Weights of a small transformer language model.
Architecture: LayerNorm before each block, learned and rotary positions, no biases in attention or MLP, tied embeddings.
MLP neurons of a small language model. Each row is named by its layer, matrix (down: output weights) and neuron, and shows model dimensions 0-63. Each number is 200 + 40 x the weight over its row's rms, rounded and kept within 0 to 999.
After each neuron's rows, "fires before" lists the tokens most often just after its 100 highest values on Wikipedia text that the model never trained on.

L8.down606,167,148,197,190,281,223,141,220,179,215,198,130,241,210,158,148,177,256,275,172,171,175,176,200,196,197,187,179,223,185,177,252,126,187,176,232,138,180,217,199,212,223,267,143,143,184,208,210,227,196,262,136,233,166,212,231,164,165,209,197,203,188,250,187
fires before: "0", "4", "1", "2", "7", "3"

L2.down1006,206,203,182,231,146,210,150,211,163,259,212,206,200,274,186,190,207,239,197,149,177,176,160,185,128,186,213,197,127,207,185,285,201,157,254,185,200,247,130,141,200,228,247,171,246,248,254,207,157,232,193,186,123,265,183,152,206,158,172,191,255,187,172,263
fires before: ":", "0", " (", "2"

L10.down432,132,170,194,261,166,174,187,239,145,255,234,197,249,248,172,215,202,229,163,274,269,123,145,234,145,227,213,295,171,228,207,214,172,162,192,195,151,192,175,190,131,226,144,220,201,202,212,211,162,179,215,224,235,194,165,223,161,219,213,100,132,168,173,181
fires before: "0", "1", "3", "2"

L8.down859,192,251,176,194,191,187,195,239,152,303,208,185,161,245,245,186,269,145,272,207,182,240,158,181,169,200,204,124,166,274,131,159,243,213,138,276,283,217,251,269,251,213,179,162,234,205,213,134,259,201,200,232,161,178,237,212,196,203,183,169,203,167,191,122
fires before: "8", "2", "9", "1"

L2.down33,237,252,118,240,133,203,254,168,253,235,216,188,260,223,184,211,211,190,168,190,203,265,260,178,224,103,203,166,182,121,258,196,237,189,282,202,265,173,156,168,227,241,224,158,182,209,172,193,187,222,236,197,182,220,192,274,214,216,254,196,243,265,179,181
fires before: " ", " |", " %", "7", "1", "6"

L2.down849,186,155,212,229,129,177,193,206,206,172,211,186,134,213,186,182,253,185,131,269,233,180,248,222,236,151,191,178,166,184,209,194,168,172,193,140,223,219,222,206,210,223,259,178,258,157,202,168,166,189,161,237,257,179,209,128,200,167,315,181,176,209,223,261
fires before: "0", "2", "1"

L2.down1128,203,218,166,183,183,231,200,271,206,235,242,175,220,167,224,254,181,158,149,213,203,232,213,165,129,257,203,148,190,229,230,227,249,116,227,175,234,138,215,137,192,219,234,177,195,213,219,276,285,180,295,254,216,269,209,229,139,103,291,199,214,193,226,196
fires before: " ", " (", " –", " |", " the"

L5.down1386,224,175,110,158,209,284,179,198,149,218,159,164,155,166,168,197,221,249,175,228,148,212,192,194,242,199,145,147,277,276,201,290,236,188,157,188,171,233,179,229,210,184,223,223,231,219,250,221,231,244,192,179,165,242,242,154,214,171,232,262,227,283,166,151
fires before: " ", ",", "})\n", "}"

L5.down466,291,228,230,196,149,171,213,135,142,261,184,179,174,84,209,186,225,156,194,203,230,212,279,228,181,172,160,282,209,226,199,209,165,242,130,160,201,147,239,199,144,180,235,243,252,108,318,231,167,202,247,278,255,219,265,235,266,161,216,187,155,185,264,191
fires before: "9", "1", "2", "8", "7", "5"

L10.down461,149,102,179,117,265,167,180,258,169,231,147,147,247,189,153,217,198,166,250,136,201,150,201,224,253,220,224,57,195,143,189,181,233,174,194,187,131,187,173,198,171,248,215,188,153,207,269,296,222,199,293,213,169,147,208,283,182,212,171,239,178,171,202,202
fires before: "6", "5", "7"

L2.down462,124,231,136,166,266,119,263,239,198,185,247,107,263,154,231,198,201,201,189,162,244,234,166,146,144,210,236,188,225,215,227,218,229,223,229,198,216,136,219,244,194,218,295,194,152,244,193,127,118,169,266,257,274,183,170,228,220,205,208,232,148,290,173,127
fires before: " (", "0", " ", "7", ",", " third"

L10.down1537,215,265,161,221,241,148,145,232,154,239,195,221,190,175,206,180,224,212,226,194,168,188,194,229,237,219,228,176,183,181,171,157,247,187,258,183,186,141,225,167,241,216,222,64,93,163,173,240,166,226,206,202,201,255,225,195,107,194,161,271,168,134,159,235
fires before: " ", ","

L8.down960,242,148,213,223,229,181,163,238,199,223,309,151,228,177,231,234,155,218,245,167,168,177,175,184,186,153,265,211,268,199,293,174,193,216,170,215,151,154,195,182,244,187,122,284,215,130,156,135,213,225,165,205,214,226,158,226,131,173,228,136,173,221,250,184
fires before: "9", "1", "2"

L8.down1212,211,214,177,193,208,247,200,163,194,247,221,255,167,212,137,222,189,169,63,212,199,193,184,197,245,198,210,221,180,135,205,235,165,222,244,197,142,110,239,183,277,260,236,210,267,181,136,182,212,218,176,289,234,151,263,174,185,197,229,224,235,158,190,205
fires before: "0", " of", "1", "2", "4"

L8.down1492,250,265,169,262,217,315,209,150,252,209,195,241,222,236,197,187,233,181,217,139,210,183,263,257,180,121,199,226,212,262,201,212,193,204,234,187,244,198,169,132,238,231,228,216,190,202,195,225,253,172,180,200,189,172,205,257,171,169,191,192,239,236,130,269
fires before: ";", "–", " |\n", " |", " (", "9"

L10.down1097,271,200,202,108,196,220,206,156,239,230,187,224,137,156,230,214,133,197,278,224,231,268,224,278,136,201,178,181,222,247,175,227,231,154,196,227,198,173,243,218,127,303,189,140,183,141,216,175,145,204,198,216,220,163,227,156,187,238,181,213,201,134,242,204
fires before: "6", "5", "7"

L8.down1141,210,257,105,184,248,158,245,155,180,266,195,199,212,142,238,214,175,198,158,169,229,186,159,179,199,221,207,189,162,186,166,183,156,158,252,190,204,236,206,231,206,203,148,145,136,230,145,256,196,200,239,185,206,270,232,257,176,165,202,210,198,231,146,154
fires before: "1", "0", "3", "6", "4"

L10.down330,180,146,142,199,244,182,145,212,240,224,197,165,190,228,158,182,136,231,206,230,150,251,204,205,248,232,218,130,164,203,254,236,135,114,200,205,161,219,225,215,160,245,166,181,229,147,164,256,223,159,196,279,235,188,225,243,224,206,149,213,186,265,263,208
fires before: "7", "8"

L8.down667,172,191,240,162,253,230,171,211,138,180,157,155,186,221,191,181,140,199,207,193,253,162,137,154,198,248,205,74,195,211,241,147,174,213,180,193,217,141,217,170,223,118,178,188,183,211,194,242,168,192,146,226,223,203,163,188,177,188,198,203,253,151,246,183
fires before: " |", "–", ")", ".", " ("

L2.down140,215,285,160,197,168,214,201,191,244,136,182,206,190,233,243,135,229,175,151,233,194,251,160,205,254,159,196,234,137,113,226,229,223,140,203,188,185,178,224,248,222,161,176,200,117,178,220,268,288,216,171,222,198,198,208,194,202,218,194,229,142,128,295,191
fires before: " |", " "

L10.down1231,254,257,117,148,275,204,193,205,181,251,159,229,187,199,130,205,224,221,175,243,166,183,150,226,187,253,247,165,250,262,257,218,180,127,221,203,199,212,244,237,185,264,283,181,159,127,198,168,199,178,152,181,232,165,181,210,216,240,240,162,221,180,209,198
fires before: "7", "6", "8", "9"

L5.down281,210,223,153,209,226,218,190,234,178,240,200,253,209,214,180,166,169,207,183,231,154,185,132,193,125,149,218,177,226,189,216,212,249,223,234,238,153,261,258,204,178,186,241,248,220,229,145,205,215,151,171,194,228,211,185,114,126,210,174,158,238,211,159,133
fires before: "9", "8", "2", "1", "7"

L2.down632,201,186,234,279,207,287,176,201,198,173,187,229,191,182,157,196,189,198,221,169,244,129,209,197,214,244,206,174,188,189,209,137,324,169,200,134,205,220,156,201,136,155,177,231,225,195,167,164,174,165,174,263,188,244,225,175,218,242,216,229,257,230,190,164
fires before: "0", "1", "9", "2"

L2.down1220,157,160,141,194,189,227,203,187,156,255,244,205,282,204,162,182,260,217,142,202,208,215,252,206,191,161,157,171,248,325,117,188,172,192,165,186,151,138,190,197,218,155,241,234,195,202,179,188,194,184,216,165,279,158,211,184,167,162,241,214,226,260,205,270
fires before: " ", " (", " •", "^{", " |"

L8.down831,173,189,167,238,215,300,210,177,184,177,116,134,278,267,141,154,218,286,221,232,158,167,279,206,99,193,193,173,179,246,186,193,150,195,208,176,193,217,256,165,207,183,149,235,199,225,212,202,254,250,194,217,158,163,246,209,264,263,171,148,160,229,208,213
fires before: "0", "2", "6", "1", "4"

L10.down134,263,196,303,163,185,184,276,105,246,135,160,249,166,171,185,192,210,164,154,193,151,169,164,248,198,166,225,172,225,159,245,205,158,216,184,182,236,199,212,187,173,274,199,173,116,253,234,241,167,247,121,162,212,189,212,217,203,220,122,243,303,191,230,203
fires before: "2", "1", " Bru", "res", "igg"

L2.down1287,187,157,216,189,189,153,193,224,208,205,247,221,268,210,181,246,186,239,173,232,213,239,204,149,180,171,179,133,205,219,186,172,188,207,238,216,193,209,226,202,132,211,199,250,215,151,254,229,184,216,240,272,183,199,186,233,240,262,172,228,218,167,185,247
fires before: " ", " Bronze", " Gold"

L10.down1362,175,149,202,203,205,279,293,149,185,109,199,267,227,201,216,180,218,197,260,168,244,184,122,199,191,159,168,200,226,210,159,171,190,191,179,257,228,216,229,147,134,224,237,175,88,221,197,226,183,131,225,227,191,199,200,138,197,153,177,191,208,159,245,217
fires before: "9", "2", "0", "6", "5"

L10.down689,172,194,203,153,223,147,254,234,169,263,203,186,168,171,213,223,203,204,173,140,187,134,75,165,171,192,285,144,138,254,171,198,204,209,192,130,153,171,222,193,252,219,243,159,168,162,250,164,204,216,157,216,169,172,233,178,160,210,107,163,244,228,180,161
fires before: "9", "8"

L8.down217,218,228,210,180,139,265,139,168,181,279,163,172,218,196,233,189,226,218,159,274,216,237,185,187,164,201,225,246,147,163,218,115,218,216,155,155,232,145,211,229,223,163,206,201,227,197,198,204,218,225,230,239,251,188,202,232,248,184,255,226,177,264,177,199
fires before: "0", "9", "5", " |"

L2.down882,175,204,237,230,243,176,176,224,268,237,190,175,194,221,193,204,165,264,154,232,211,147,169,232,212,148,191,188,205,243,236,203,137,218,232,240,169,239,205,169,190,198,208,185,206,262,133,129,242,252,150,254,137,170,229,156,252,206,247,170,255,176,163,156
fires before: " ", " a", " children"

L10.down526,163,137,193,211,158,272,126,218,122,177,174,122,281,199,221,175,185,260,195,237,209,189,160,183,167,173,121,107,219,200,255,205,187,175,163,180,230,216,153,227,200,215,237,169,215,143,237,192,183,247,214,213,223,189,184,225,171,244,240,169,269,205,227,270
fires before: "8", "7", "9", "hes"

L8.down648,151,207,148,154,219,198,170,147,236,292,207,157,246,159,150,205,214,153,213,236,267,190,181,251,247,188,207,146,227,151,172,247,212,121,222,224,139,242,221,239,285,192,205,212,139,273,171,196,168,190,188,230,83,171,239,150,192,207,237,226,186,279,236,247
fires before: " |", " "

L10.down1351,183,255,158,225,189,242,170,195,254,200,207,259,276,202,170,213,216,246,183,237,192,197,178,187,221,220,186,229,140,185,219,192,177,197,211,250,209,184,229,179,209,235,251,218,234,259,164,156,189,222,196,231,193,210,243,212,197,149,212,203,236,202,182,226
fires before: " L", " W", "NL", " G", " "

L2.down213,199,194,250,247,192,256,173,251,260,133,200,200,145,160,170,221,202,275,174,241,219,147,206,225,207,220,188,157,216,203,187,196,211,158,143,148,254,159,189,204,216,141,205,199,148,221,193,248,162,223,228,212,262,227,216,237,233,183,254,166,231,210,223,206
fires before: ".", " |", ",", " ("

L5.down1089,184,217,200,171,206,181,120,238,202,239,208,171,167,190,186,200,156,245,248,197,262,175,236,207,269,180,183,99,316,215,204,288,221,159,265,146,224,220,209,259,215,143,189,142,184,245,230,224,149,219,143,222,230,186,172,213,208,229,200,168,240,216,220,195
fires before: " |", " |\n"

L10.down9,172,189,202,220,142,290,191,140,232,182,166,221,200,129,244,182,221,259,255,161,248,267,127,204,230,187,165,193,258,163,205,170,266,188,233,249,230,199,197,196,215,152,159,161,126,177,130,218,188,98,195,153,159,221,226,252,228,226,187,200,218,237,159,151
fires before: "–", "9", "-"

L10.down743,223,178,226,231,161,171,238,188,235,218,224,248,198,167,187,178,227,73,157,175,228,198,239,248,205,229,215,113,105,178,249,254,174,157,172,202,177,214,203,100,140,194,247,222,242,246,156,196,222,225,249,180,230,210,229,102,212,245,174,141,180,250,213,184
fires before: "1", "6", "5", "0", "9"

L10.down388,210,201,235,100,226,150,236,194,248,219,146,157,149,199,174,238,228,226,280,114,257,290,188,169,164,198,242,120,226,110,187,261,229,234,215,243,306,168,205,218,195,212,212,149,270,157,143,216,158,239,161,198,230,202,217,215,199,229,192,254,202,213,171,305
fires before: "1", "2", "3", "8", " |", "5"

L8.down1174,202,197,240,233,175,128,277,205,249,234,240,151,206,209,173,173,200,223,192,250,258,225,218,166,200,252,223,178,209,154,168,198,197,189,303,164,251,191,262,247,234,246,214,257,246,172,182,180,162,212,224,275,262,220,180,166,206,201,169,214,137,211,189,213
fires before: " "

L10.down862,220,223,201,120,235,270,237,245,169,203,229,213,242,248,192,183,154,196,202,230,212,148,143,226,240,275,180,193,150,257,237,166,221,217,227,256,158,234,187,219,200,221,166,160,94,239,147,259,155,277,185,210,204,238,150,140,180,159,169,179,191,213,194,200
fires before: "7", "8", "6", "9", "3", "4"

L5.down792,176,144,180,262,224,202,205,169,201,194,146,157,172,183,242,237,187,205,231,156,132,209,171,228,118,238,187,95,199,175,266,240,174,196,121,205,187,198,244,187,109,213,216,221,193,167,232,164,211,174,210,241,225,246,183,191,291,152,208,180,181,223,230,212
fires before: "4", "6", "2", "3", "7", "9"

L10.down1394,175,187,199,200,233,197,186,181,257,232,179,188,195,156,243,165,239,216,219,150,155,185,136,264,180,181,150,326,164,158,244,194,234,183,231,173,243,194,161,175,131,162,154,79,215,219,131,145,201,181,223,224,205,236,216,231,157,236,172,271,200,182,147,144
fires before: "0", "5", "9", "1", "7", "2"

L10.down157,156,184,247,221,178,152,162,170,236,160,158,156,228,137,192,170,188,176,174,196,205,184,239,180,183,229,161,204,145,203,235,279,199,249,171,251,242,162,205,216,171,217,209,170,191,225,258,238,207,202,218,180,250,155,196,230,242,157,229,198,180,170,199,220
fires before: " to", "–", " ", "s", ".", " century"

L10.down291,258,117,192,146,134,236,209,163,136,214,257,203,171,193,225,271,113,204,192,219,255,119,171,279,264,194,176,210,150,260,179,208,184,221,172,201,162,161,229,282,246,194,181,172,213,182,176,178,107,246,218,233,191,157,287,134,198,180,128,174,262,179,181,155
fires before: "9", "0", "1", "2", "8", "7"

L10.down793,190,169,228,255,238,205,173,160,206,146,263,206,236,133,170,186,167,192,206,167,183,141,189,167,155,220,177,200,114,245,180,148,219,208,168,217,200,182,160,212,207,172,172,251,245,201,247,188,155,142,175,231,250,177,193,216,292,216,151,202,165,195,292,228
fires before: " ", " February"

L8.down1230,184,171,216,254,211,180,223,190,238,227,225,78,221,238,177,201,227,199,131,150,172,172,169,187,111,183,264,246,147,186,179,188,162,214,181,187,141,151,254,197,143,181,164,214,152,140,214,241,247,170,172,250,252,166,233,208,196,225,147,142,135,247,254,250
fires before: " ", " |", "2"

L8.down1096,155,244,239,172,188,272,161,179,218,221,173,245,156,214,259,220,164,208,204,157,127,219,144,199,228,149,236,252,275,204,212,239,157,211,292,193,248,213,249,217,171,201,201,195,218,260,194,183,206,237,147,189,205,196,188,145,207,193,230,183,210,130,161,272
fires before: "2", "1", "3", "4", ".", "0"

L2.down1305,206,160,242,196,179,211,228,236,133,216,270,231,277,234,225,163,172,192,228,172,221,190,122,142,144,219,230,261,230,194,248,224,242,164,195,189,181,261,192,220,209,311,175,221,136,171,197,171,166,219,214,211,238,231,144,207,145,169,186,230,221,203,180,204
fires before: "5", "4", "3", "6", "9", "2"

L10.down1329,197,227,130,239,240,202,203,194,164,192,146,273,196,183,236,288,222,212,222,161,160,246,214,252,205,191,233,146,115,140,220,162,283,259,165,214,233,270,168,204,139,221,181,128,154,250,136,229,223,229,204,282,175,258,134,171,124,176,196,189,187,230,156,122
fires before: ",", "8", "1", "4", "–", "3"

L8.down34,232,227,242,195,161,127,213,167,206,181,168,155,194,191,172,232,172,166,256,160,131,195,267,218,179,175,215,160,140,165,246,236,186,213,217,226,224,171,161,210,208,178,150,237,173,194,194,184,184,233,232,258,212,273,190,189,203,145,198,228,238,175,164,248
fires before: " ", "6", "7", "1", " In", " as"

L2.down35,156,233,232,297,76,199,249,228,196,186,221,189,147,242,203,235,163,178,178,173,149,197,225,159,167,187,163,146,180,214,250,218,218,225,240,186,202,175,236,135,215,191,231,270,177,139,200,232,205,246,242,252,203,302,294,247,179,168,257,168,168,235,226,191
fires before: " ", " a", " the"

L10.down1042,137,220,177,183,179,186,206,298,222,222,230,110,230,172,148,232,214,211,198,171,142,183,153,188,301,216,149,159,256,193,273,223,241,204,192,192,207,187,223,169,235,221,182,120,140,167,123,229,156,202,154,216,152,189,193,192,161,218,203,210,197,244,221,180
fires before: "3", "4", ".", ",", " in"

L5.down1207,226,208,238,162,153,260,199,196,88,213,206,193,199,246,197,226,122,165,203,216,226,217,122,126,172,200,146,183,161,213,128,214,166,212,222,191,187,205,219,194,182,238,255,223,195,144,253,165,172,200,251,204,162,211,194,204,166,155,261,176,223,198,168,207
fires before: " the", " his"

L8.down1243,217,136,160,174,188,161,131,201,170,235,180,171,240,192,203,169,220,296,173,188,232,240,182,254,272,224,260,142,269,179,219,208,227,175,271,166,194,218,170,183,180,151,166,243,190,232,97,257,158,138,175,192,188,194,220,266,220,273,220,197,174,172,233,297
fires before: "|", " |\n", "6", " "

L8.down1147,216,357,164,196,266,169,180,215,170,215,182,172,205,207,208,172,136,279,237,149,162,221,243,201,216,131,144,155,173,202,251,189,300,256,134,177,235,215,210,156,146,236,183,190,262,208,183,216,210,232,198,187,131,158,197,192,195,221,165,195,160,196,193,127
fires before: "1", "9", "2", "7", "3", ":"

L10.down919,199,151,212,218,293,209,248,213,196,149,229,225,258,209,243,254,244,228,94,186,320,206,137,202,166,247,243,200,188,179,211,261,203,275,183,198,258,184,177,234,173,192,202,219,203,219,196,209,155,179,304,225,231,286,174,184,206,162,204,196,273,239,234,177
fires before: " |\n", " |", "\n", "."

L2.down674,178,217,171,268,161,212,132,130,221,235,116,200,131,261,143,232,235,299,214,240,245,182,265,184,206,204,128,193,183,230,133,212,230,137,186,145,217,179,224,183,45,199,155,212,249,98,195,266,194,195,235,266,233,215,126,201,208,200,198,178,145,213,193,254
fires before: "2", "1", "0", " a"

L8.down375,234,145,152,214,206,203,201,179,266,224,221,202,262,229,280,208,147,195,206,155,254,207,199,163,176,166,255,199,237,176,152,186,210,171,239,86,200,165,242,221,171,294,185,205,196,233,179,222,200,282,249,193,174,250,195,188,189,215,267,212,161,163,214,262
fires before: " |", ".", " the", "a", " "

L2.down679,163,240,212,232,240,217,120,235,244,189,149,274,203,161,219,211,194,228,187,241,157,186,166,179,271,169,192,129,195,246,232,203,239,227,232,227,186,216,202,159,165,189,244,198,150,242,291,172,273,207,163,172,194,183,177,211,198,126,245,212,203,241,170,224
fires before: " ", ",", "."

L8.down490,91,97,224,244,225,213,235,285,199,256,194,156,198,261,193,204,136,204,209,215,209,206,197,185,135,142,253,123,106,201,206,188,193,206,116,213,205,207,207,305,268,282,222,189,193,273,210,228,209,190,212,260,157,192,89,162,180,221,227,221,191,220,160,194
fires before: "9", "8", " the"

L8.down1178,164,207,177,243,199,239,191,162,165,197,228,182,188,204,214,166,224,187,168,195,187,266,218,149,214,300,222,157,223,171,223,227,119,118,195,249,177,142,227,204,188,192,209,213,204,145,193,210,183,184,201,210,252,206,175,184,212,135,236,178,181,200,202,149
fires before: "0", "5", "2", "8", "7"

L10.down102,174,202,171,220,142,283,188,210,170,230,196,180,264,138,185,181,161,193,195,259,170,196,198,213,236,169,199,171,187,191,125,188,154,182,111,181,219,258,188,185,141,222,230,240,220,220,142,198,200,153,158,160,202,167,213,161,256,203,209,233,184,271,197,213
fires before: " |", " medal", ".", " (", " |\n", " "

L10.down1294,123,169,257,135,241,178,204,212,219,190,186,193,307,132,162,152,264,207,125,121,212,185,214,201,233,157,167,174,96,195,154,207,217,154,228,238,193,233,238,141,111,228,296,228,263,137,132,236,214,280,179,143,217,206,196,193,188,176,220,197,211,128,226,146
fires before: "1", "2", "4", "3", "8"

L10.down138,164,258,198,197,200,201,144,255,247,271,196,237,130,163,194,243,287,178,209,189,231,224,282,151,192,232,159,115,194,230,316,199,202,273,263,236,227,242,220,170,223,188,210,257,185,183,212,203,270,188,165,249,186,191,213,141,180,182,251,231,213,178,149,215
fires before: "|", "R", " "

L2.down837,206,221,244,197,164,174,157,180,173,237,203,209,199,220,172,288,183,207,162,149,271,179,211,174,164,212,193,208,166,206,169,221,176,192,278,186,203,181,108,166,228,256,201,183,167,188,206,168,258,192,167,177,233,210,133,221,175,233,226,128,194,228,220,200
fires before: " ", " |", "1", " |\n"

L10.down309,171,300,174,264,115,191,193,226,168,220,257,163,210,170,292,175,211,232,238,284,163,246,142,165,141,108,207,116,130,248,198,208,174,172,182,154,159,239,181,246,300,211,240,129,145,207,232,180,162,196,225,187,202,232,182,180,246,168,177,166,216,254,183,246
fires before: "6", "5", "7", "8", "9"

L5.down1153,127,165,173,231,195,202,192,199,198,236,220,125,265,259,245,278,191,215,182,191,197,165,173,184,158,236,211,179,231,162,198,246,155,217,216,194,207,131,265,219,86,166,194,231,234,246,147,261,173,168,131,199,124,201,270,170,261,136,226,291,203,215,193,181
fires before: " ", "-", "v", " |", "stra"

L10.down1324,252,155,158,265,244,221,179,214,184,243,227,182,247,208,176,192,128,251,140,196,119,166,181,202,173,151,171,216,233,256,193,187,170,119,141,230,201,224,142,196,206,212,243,134,203,239,205,235,216,178,140,213,129,149,183,172,326,125,234,181,236,151,268,156
fires before: "0"

L10.down345,155,207,210,120,222,227,201,166,197,153,203,235,186,210,194,200,198,143,147,193,181,123,219,269,201,156,215,189,147,181,203,195,189,113,250,145,248,195,247,173,235,234,195,126,168,263,265,279,194,241,204,216,219,193,252,154,194,204,257,206,151,253,180,197
fires before: "1", "2", "0", "3", "4", "5"

L10.down1172,151,160,130,191,177,187,212,214,207,276,207,208,167,204,197,231,212,223,207,188,197,207,276,200,241,205,133,156,119,159,261,143,212,226,181,178,222,210,236,191,216,164,197,241,127,169,188,248,253,218,219,254,220,211,170,236,118,221,156,113,251,197,142,224
fires before: "0", "1", "2", "–", "3", "NL"

L8.down406,209,228,155,229,225,207,189,208,218,213,184,242,207,185,227,230,197,263,221,178,184,205,207,153,153,160,172,158,134,249,249,206,228,238,181,177,137,177,213,143,168,140,168,231,245,258,169,211,209,195,186,208,241,232,197,227,166,146,229,133,173,252,153,158
fires before: "|", " the", "0"

L5.down813,248,220,90,183,282,245,203,145,170,248,188,180,193,200,229,167,219,265,250,198,254,216,240,188,239,200,168,228,239,187,166,176,232,152,175,183,180,240,208,221,177,246,184,273,205,127,248,206,244,191,165,230,140,231,244,172,188,206,163,211,241,173,166,225
fires before: "1", "9", "0", " ", ")\n", "2"

L5.down1301,238,180,187,199,187,158,175,172,240,280,205,149,194,183,171,229,163,215,169,211,182,188,253,168,171,192,232,229,139,187,208,241,264,204,239,143,201,240,185,186,195,214,241,223,166,262,230,257,162,215,253,201,174,154,198,131,136,132,282,219,198,151,179,216
fires before: ",", ".", " |", " to"

L2.down1544,198,255,218,212,191,274,212,77,187,172,161,121,229,191,163,151,167,241,163,179,246,268,209,230,261,251,169,136,99,141,231,130,220,219,197,157,204,203,241,185,209,232,258,148,231,186,187,250,114,198,137,257,206,199,287,165,179,179,251,168,103,137,162,213
fires before: "2", "1", "6", "5", " ", " |"

L5.down1528,122,213,182,165,140,173,221,166,167,206,139,216,251,171,248,212,224,250,198,242,236,177,223,101,198,224,177,212,213,146,187,137,246,158,187,144,179,120,192,210,204,191,217,208,235,199,254,316,127,212,267,265,231,210,160,209,172,178,228,210,243,217,111,217
fires before: "0", "1", "2", " |"

L8.down1274,213,214,187,272,167,204,188,149,181,147,221,186,198,175,147,182,206,182,254,188,184,129,183,227,208,134,180,238,156,179,201,137,269,128,234,79,159,232,202,164,150,155,183,198,190,199,192,245,279,142,141,198,208,114,187,229,224,219,181,187,248,209,266,196
fires before: " |", "–", " and"

L10.down1315,152,267,234,191,184,168,180,139,193,160,101,236,261,229,186,234,178,176,222,218,217,228,160,218,221,204,138,146,190,179,193,204,173,191,177,262,185,248,215,144,162,253,274,205,241,279,239,160,250,225,154,220,237,167,209,194,131,233,214,96,316,211,222,180
fires before: "1"

L8.down1328,235,54,245,186,199,193,162,216,172,200,214,231,228,222,290,231,221,154,198,144,231,165,221,198,135,200,301,229,194,195,303,199,187,187,197,119,203,102,220,215,155,249,115,231,240,179,194,236,166,174,201,124,173,226,205,234,222,182,233,256,195,236,192,190
fires before: " |", "1", "2", ".", " |\n\n", "9"

L10.down292,230,225,159,225,260,212,240,132,157,192,304,238,144,117,258,251,155,195,228,177,155,111,213,237,255,140,194,189,213,189,136,190,268,199,124,237,192,275,209,236,183,238,167,239,213,187,230,177,215,196,226,230,255,181,230,162,262,246,156,194,263,152,162,168
fires before: "1", "2", " ", "9"